Weights of a small GPT-style language model, trained from scratch on English Wikipedia.
Size: width 192, MLP 768 squared ReLU, 6.14M parameters.
Architecture: RMSNorm before each block, no biases in attention or MLP.
Training: 173M tokens, 5283 steps.
MLP neurons of a small language model. Each row is named by its layer, matrix (up: input weights) and neuron, and shows model dimensions 0-191. Each number is 128 + 32 x the weight over its row's rms, rounded and kept within 0 to 255. Numbers have three digits each.
Before each neuron's rows, "fires in" lists the words (lower case) most often at its 100 highest values on Wikipedia text that the model never trained on.

fires in: "and"
L10.up607:131198186108122178136128155121132177103117133176083184157174100075140151085133111130099164144141091147091140129069127044152069110126130131160149128157165131159105188134084091133161138151139146184108097115092164113050148127082159107107086154103109103077161099108060121154131062097153168124118131155122162061124159114180127126099131089081135128108145125130117126147132112110158101120111100069096085089130095116080165062143142082108102117119149123108127136108223126154124199124124122071128116143153171152102129176097151095085106081126126115087145112135111088167116168128127037111

fires in: "born", "r"
L3.up607:085178121154146170132061138161098204122074130120074171131167155127102101138116138131114111205103128137110098183100126166100160095080093124145151114111167123126181088152148087086185075124078124149156130165134083165098166102106088131085134113108136099111182135083115110081142169132097128086148128117133099069156184155087161103070168026181128094121124128131125176053084146084099083187096161185165133145109113173143156120137165128098146119122128135140132168113150135099173138136091145101133110120119139162117098183105129079145078146162112171118142133120109139095117123056101178129

fires in: "a", "one"
L5.up383:102116178068138151119145187092164117115163107100120115158143092118096106068156089141094121109076107119109139139116148119133163173163145126070122140154120144126139215077069192115132177162157113149149158058192127122152112081154167177202136141127101143127107203115092158118104132182139119155130146123121100131122063115125136144128104124136144085129082160092105139165142128156139164085178104177119104071079161164140082165127090124152108181149101114148120133076159040111106130170125086089127090088192179098123126123075147150161145155075108145176116116106132130159128135177131187090

fires in: "and"
L6.up107:160144187115153147106141159134127140091160139171140131114095127086162064050139102145123163141147150123141118061049094104153122105126167196090166113063176110133130164122094137095132122115151139074138178166135108066060214141109160107135134145193131098121200146064137158109158118152155136139091173170054109065113178114105159086145103097114099134104116117154108139100124071099089076102113140114115077120111153113170149119181124094155134134095176145126145152197111122155134116107142093161110097158120144134095143120145147136146145089116175105107116124165090100170142073102118061077

fires in: "born", "california", "debut", "basketball"
L10.up55:158112102117100144180070168067137161143116127123136142110165164114106125141103153127115165154147121177205132161156126106069081156125159097115061120105096105112132143138180079169153129044112109170120138102091223195099130068130126125095121163155109140116158120120118169116164108133165101146158105089106116152140151154063118173093170114081131128071145174138121138124166169087153139071103062133071198159121139078173135124132096167103158063133123106200096182112151139068158104130127096127112094140105090170151116150139126114153143124167170131145095086180139151103135141087172150141

fires in: "born", "california"
L10.up506:114114152180110139202138112129117135151141128084132120117176055100133148166123146113127098112141125113176110116202063094100087108091129173135131134106160138105123101158190154146148092051108152157152133073065121164120158099121141121074164191136145153102162154112111139134119152138124089134120143078130109117190176147082123177133180157108136119074148114099144135099121140134083123110117185154122145120148101095137123115193141144185140072163198115219078191114091154139183096135204126104165131143079142130167148152082128110146103137136117130090101144137136165110170136064153172207

fires in: "to", "has", "had", "and", "mi"
L7.up214:134104141146150119113137130217145124147132133182104103114157143101164048132152148118091100076134067122103091129091164213094110071072100123074102171108080125100085104134139117111153170115160137139193164122103148088067100196090098112130091106099096076113161137133132145120093170091138127149125102151151100136064083101110110122130187153134089121130170116137174126173083069158111147174089143098060110071108135099140127134203103103113123182168165115057141191152163171133109131139112158133067128138175130086147161144098146160144120167142107104141132166129144130148081101126126125171

fires in: "are", "area", "areas"
L3.up705:098077098116176114103095130105136120162148129132113076171086198111096088126163136140139111153099124133097138134133117117111134145102103100178146075142119103110110156080149100179135108090077161056155134101085132127190075174157113120159109130147157142119137084114113132170156166177157065153148093067208119063120155151075101141145172165116198122153175073162168142154105124112120142134131162154086138103181117074114145132118121161093085083135073214145151092074104165164149144125109118124133148107176174122121114101095079113175152106192062116138092120159110102085095138078127130141

fires in: "many", "most", "written", "york", "writing", "writer"
L3.up132:163083129160188110101126135121043148133177159093084154068116096158132089093099162138099061144072117125133143154167130126100094088207149115129098120097073128089111108159134154149098139101147103143099119071105108065132135089082114159144129119145157132069105182170115145152127140121092145092164112166184128102104125128112139132139090148110099086146156094156161165139102094112027095158113120138145049164095116087135133146136139091096094143089129084090088142155153133051146101109137105139156152119196113100073166110079153125108132100087100217140186104136123169109120090129160121144

fires in: "most", "some", "many", "member", "various"
L5.up618:151091126164100111132092135094050159128175171134171153131118203137151134167096116156072167127170070093129108147168181066100113146106080162116145143153143141099107114149124093165157125121145156167145102085074113112113119083093124116167139070125186133094127143150123144150141144130140133116167156151215100167128164126111090167145114091103150120153148093195083142112098122113081193100126124216116108096108238052121152104124159123105087147162124124136125139118150153132162073086143202154157113186153111131131161153140131067134122152139134131137121164188161159138123133119201119134

fires in: "london", "for", "chinese", "lost", "labour"
L6.up577:090101185149174042116098143066096156107162183124173162165160148147128091096108121136157120142105162148166078155119181103126149181169170114091106124047114129114154131097135145159151111109080162136107160121093101129104162127052124121128129177126173147144151173132160146151136120157121146115129084083094134102114184181059157060114142121142143140119167146121102164082210070140113175150063107122090053088121164195125146121111126130153104179134139114145116122166159136102140078165114098087153135094104152181133103124185106086152188158129122149164121073133137126088086138103112141135

fires in: "born", "until", "since", "either", "on"
L6.up380:102129130131070149154135166120061074096124088097129138168148059092127124120110113096133175104146145121128113148205135099183146132102099166118142098144115102166078127041137101140195137068146088137150132072129138108157102127150104166139221127162130179113136122109121128095083165140106096125104113125109114127164123097093090138128132110180132095106139107186197121127068103135100125098142161171079128149122109074116165057129156172138170122154082095142116115133110154181200061114097124106105130114106166152056100158089115150115120164117200129173074147160098150071136103074122129110

fires in: "london", "french", "chinese", "los", "las", "closed"
L6.up168:123133145097127060106116097124128120083122122124091134149066123098171102174137182103159046148132099104148102146162152063132117137084163145156099085035168088063179140152161159115136101110147171126161095159133109138132137087128117126144144164112157142137134111068129151201085130209097132086131117126075097112177139112082160133143088134098201079172144125140135079166153118155124174159132131139090119152117108091143136155168072135088076135122095120131163082073121114106087133075133055167111105054114117126106120075105105103119157135091079147161197138127151140146165130142123075121

fires in: "title", "titled", "peak", "edition", "track"
L9.up251:077110134160111149139147093089115131119144130118071161172065136067103105092137164095071097113136152201107153165114144149094166144091120141182172169163128120135115146122136129112114145111168115180119150070130132139144146064153119121149149136133099168109072110122142123140160150140136099125147118091150156075115089171096154106171155147149157133205154150155164091165107116071120120099185130103129173132090127118119134143133094188083133181092151153185164131137155199146127206110087117159103157135112140130156133079088085101101169155096135090098061158083040153096071166138158165201

fires in: "ii", "i", "half", "iii"
L10.up613:190079117120122193120130143089175097092144099084145174096124154178169125063093148109159132124091168137144144080109138108164161106101146121148126167108151109088099177127104134069158090127157128135126082125152133127108143094177095142207097132108142144099143082095125130145099164111106169125097079111146100150133135115134152173103160152167162126140133148072130124134129148104049172063095096155172142133044095111146132098168172179134077114163134064132129144084081109123146066068058139164114164172099122150146103168128100038141152179135177122148178099091105086152115154140149119135

fires in: "a"
L3.up562:127161167162106132112105175120144111122117122113113117119122167094188138169123114119106092101163086120122142137106105137083154145174135139124150101109118085187169125064154074094163120142146063144098147062161135146108120127153140171194174104129146110123149182100141186130143208157086079106128070105129185092086089145075117151124095155099157097144152079132133171146118169148142159203145121167153093086117137170137120118085139144131145165122134096144069097065124141125153118148167136123131113120106178149113143139103160088147139055156075159104041139068113182135136241105151112128

fires in: "title", "sound", "titled", "term", "soundtrack", "terms"
L5.up184:149151129105133110174125118137149140105127071135158047113144157155151117146142088116160171165121115157148121129157107090077156068146071162147169111076138092130112059151138105140141122188171098136171138085105144096064105119141091071142188100121189160165099129188131125108133140158113163104143152152158117105117126074150136065129098097125102151119160123162163127142058123096170079188096101096138133149123102151113073164061081194150195178125144136137111119139127206171124143110148072109132095127106125140123096146107114124121151143090172126166069109141062113161142161087185166189

fires in: "and"
L9.up213:122119134077116127142147160132108175146197116195139153129154092145153172043153163189087127116118130115145109131068090125139134060149098171158101132087092140125110137120122145159162144186125074104210106156086171080139188111118128172133094160151098092144148109083139147076168111143146127077118093110124138044088134110113148080083156087078131119065194118162160101159142118162103115169138135101068103160114094139126094123184084110057087098136100084084126088146126107121133134123114179113070116119172194135129109141123142118159125148135119111125178165120082134149147092085110076127

fires in: "the", "theatre", "theme"
L3.up274:103143155170056105139134111070124095182069089133133085120090093104130152112108098136137121111201118139172097115101092135139130103233119146166129162134155115115165181126133168095155181125133139149137123159123121150111146095115141144164098173083106115089160121172084084103108182130106123200068098134167133097120127138089134118119113073119124052123096162082119132113144167115127144145065085142075126114115150129141120162196185126077172136105064082138126123139114088134072092117150154147110093071079051113104052113103095110087107135066194092142129135130141114113130117141081117118

fires in: "album", "al", "along", "although", "alternative", "alone"
L7.up244:097105137112169132144138139134140078136129198110117158119056126113069140110139140169158158139082101188088152092134124119156146083155096148137123101097110119096145144118096171137093162108139100149103086089135149149162206104142143112181111145092126093135108152131088107095119128128101124047105169122105121178123143132096091061140099146116142151174121152135065146144164065077180103111196122110178185089037087106153148102120086173109148135140144184090127114129139122108134202123094119086089136133121103138113137138097165141187089108116150121109072092191155121186153133184096157206

fires in: "on", "only", "of"
L6.up441:145078090086099103105151139062129136148072076087172185114104177125147113144127125151178144123126135108118131156181094154165160106146137063140108184137089100138062165133153166166075199148135187175064092136094086184120105101089156096152115166130115154127096124139152128147070182055125132112122125148127138149090110134153078163104147085104108124107107068164158134086061164098098123157135139144130104131130180124126201155159108119107134184176080119135142120081140166164126156138199155110110175137107132116161118113109151074104118160162170098133085165183109117125074079147106126107

fires in: "a"
L10.up327:153117143172131203183121141102205082146116164071119147167138107135112066154184156095107126077157106162118159131132113104088140154121118147079113077132156149123086139108118090147128109156226100131150107069117171132103135196134079130175132137158173110185139108124104188144108153084093126193116083135119151146120083142107084113164134141114114111150139129160102083144101156177160163187121090143151088076094094172145118113118132140086163165125081131119128140095083205085104155125189145112184147114118149076141124100090134153115170108161092120127144196139093108132094135111176069088

fires in: "are", "has", "all", "area"
L7.up428:126093150081165139131122152157127154068176125159083056177131085086172117131132172137069153160120151093130198125131152140128139182156091126075112140115131107115098119127146140159162113081095140088128093164121124152163143130106125137164156130125192129087156161091106136160126128156170162092119121091106129159129126123083165115141100198117195097132175122087104150071174075087108094113109152158107131111054101114143061152098102138104135131129066151132146123144160083121130146122159149166026091120150104092112134141084116079125104053133129132138103059209076199116143136128175118141

fires in: "career", "he", "who", "life", "location", "biography"
L7.up122:119077122058124127150165150125109125098113117080159133112142157117178132147100084183131161111114111184117122177122097100148121098180139098122188186105094146111155095107177092187113096140098111164119117169103122113118103074158185146163128078151108102101141136137068106090193149144119144112157181110052100141164147155152158083160122146124080149108093112099131176082128148141096123150148118125095098119130133153185150149131091208151087162169118142098193138104103078139121156181189118120098159185159092103118186124099110129131076114113103136174121074222112086157113098179112166107

fires in: "a", "by", "required", "declared", "appeared"
L6.up218:071140159168139138084133146136180112126116138105129100120124166169207074133101115130135102077082125145142193151100078125101115144189086112096098099129131149161113106106119156143137145195194110154127115123166161126119141089095160159068111112188073148093095128089135091181082062113114097164150115184060116120136078108149130113145090148054133147136137111145171158169174118120070144155106090147146129100087126158119128134086105193101125143166122109117095076056103134121149075084187102105119111148129181173142066138123138148116079097078102178145124116090089123108097149120060140127

fires in: "as", "when", "asked", "where"
L3.up590:071107132098186092153130156165110128120119176107135125188099164091125115141128110125181127140138162100106128123176125158138060164191112151129112102139138116115129121170162192062159207136112154121152103075155059102150115103087073138062121175167108157189130172141098163146101118123107089110131109118091106076113132123138157172206181091118156112120166082125094107084085099104130110102110077178122145139134100128172104130110151079115173134163123069145096125170068099119142114130119108166074125192135133140139105164131152116112108140147103095149141074049119118167059132063114171115

fires in: "ii", "iii", "i", "track"
L10.up312:181134114112114118145121134149183093083126136141166030131099101142131179133068099141072088136139133124137113119118129122069153102121138124082147110074237165127128097138181062134133139096151160111111102135159089112194053119157144153152129162138142121051150117105125136133122102120095149149144138117128126133099127140136106093166080141107101140170099149089169108113073158160116162057109147089122100148105108084089175128099133179149114131087079062146091150120132113114084060134087126169161164090101082182178128118151106158110120153155188174130114132161111108184140156105154176063

fires in: "the", "of"
L10.up271:165170093125106171146120135087111104132137108137135171102106165107143084134169082094180135176103125109098100120138074117126144080113088154122140201155200171128149097122137154219124170114123167181089095149135063114123122140155148162138110141058193164144048158124148126100100115145080148133149083126177171141125139108094049145124117086098153077102093101181078127113146121149146127181134089132065127122103141182097165089196156156094151207118110112108097132125145114137138123097122097074144138127127105104058095065107136104119107152141160164114126166090084136099108146097087106103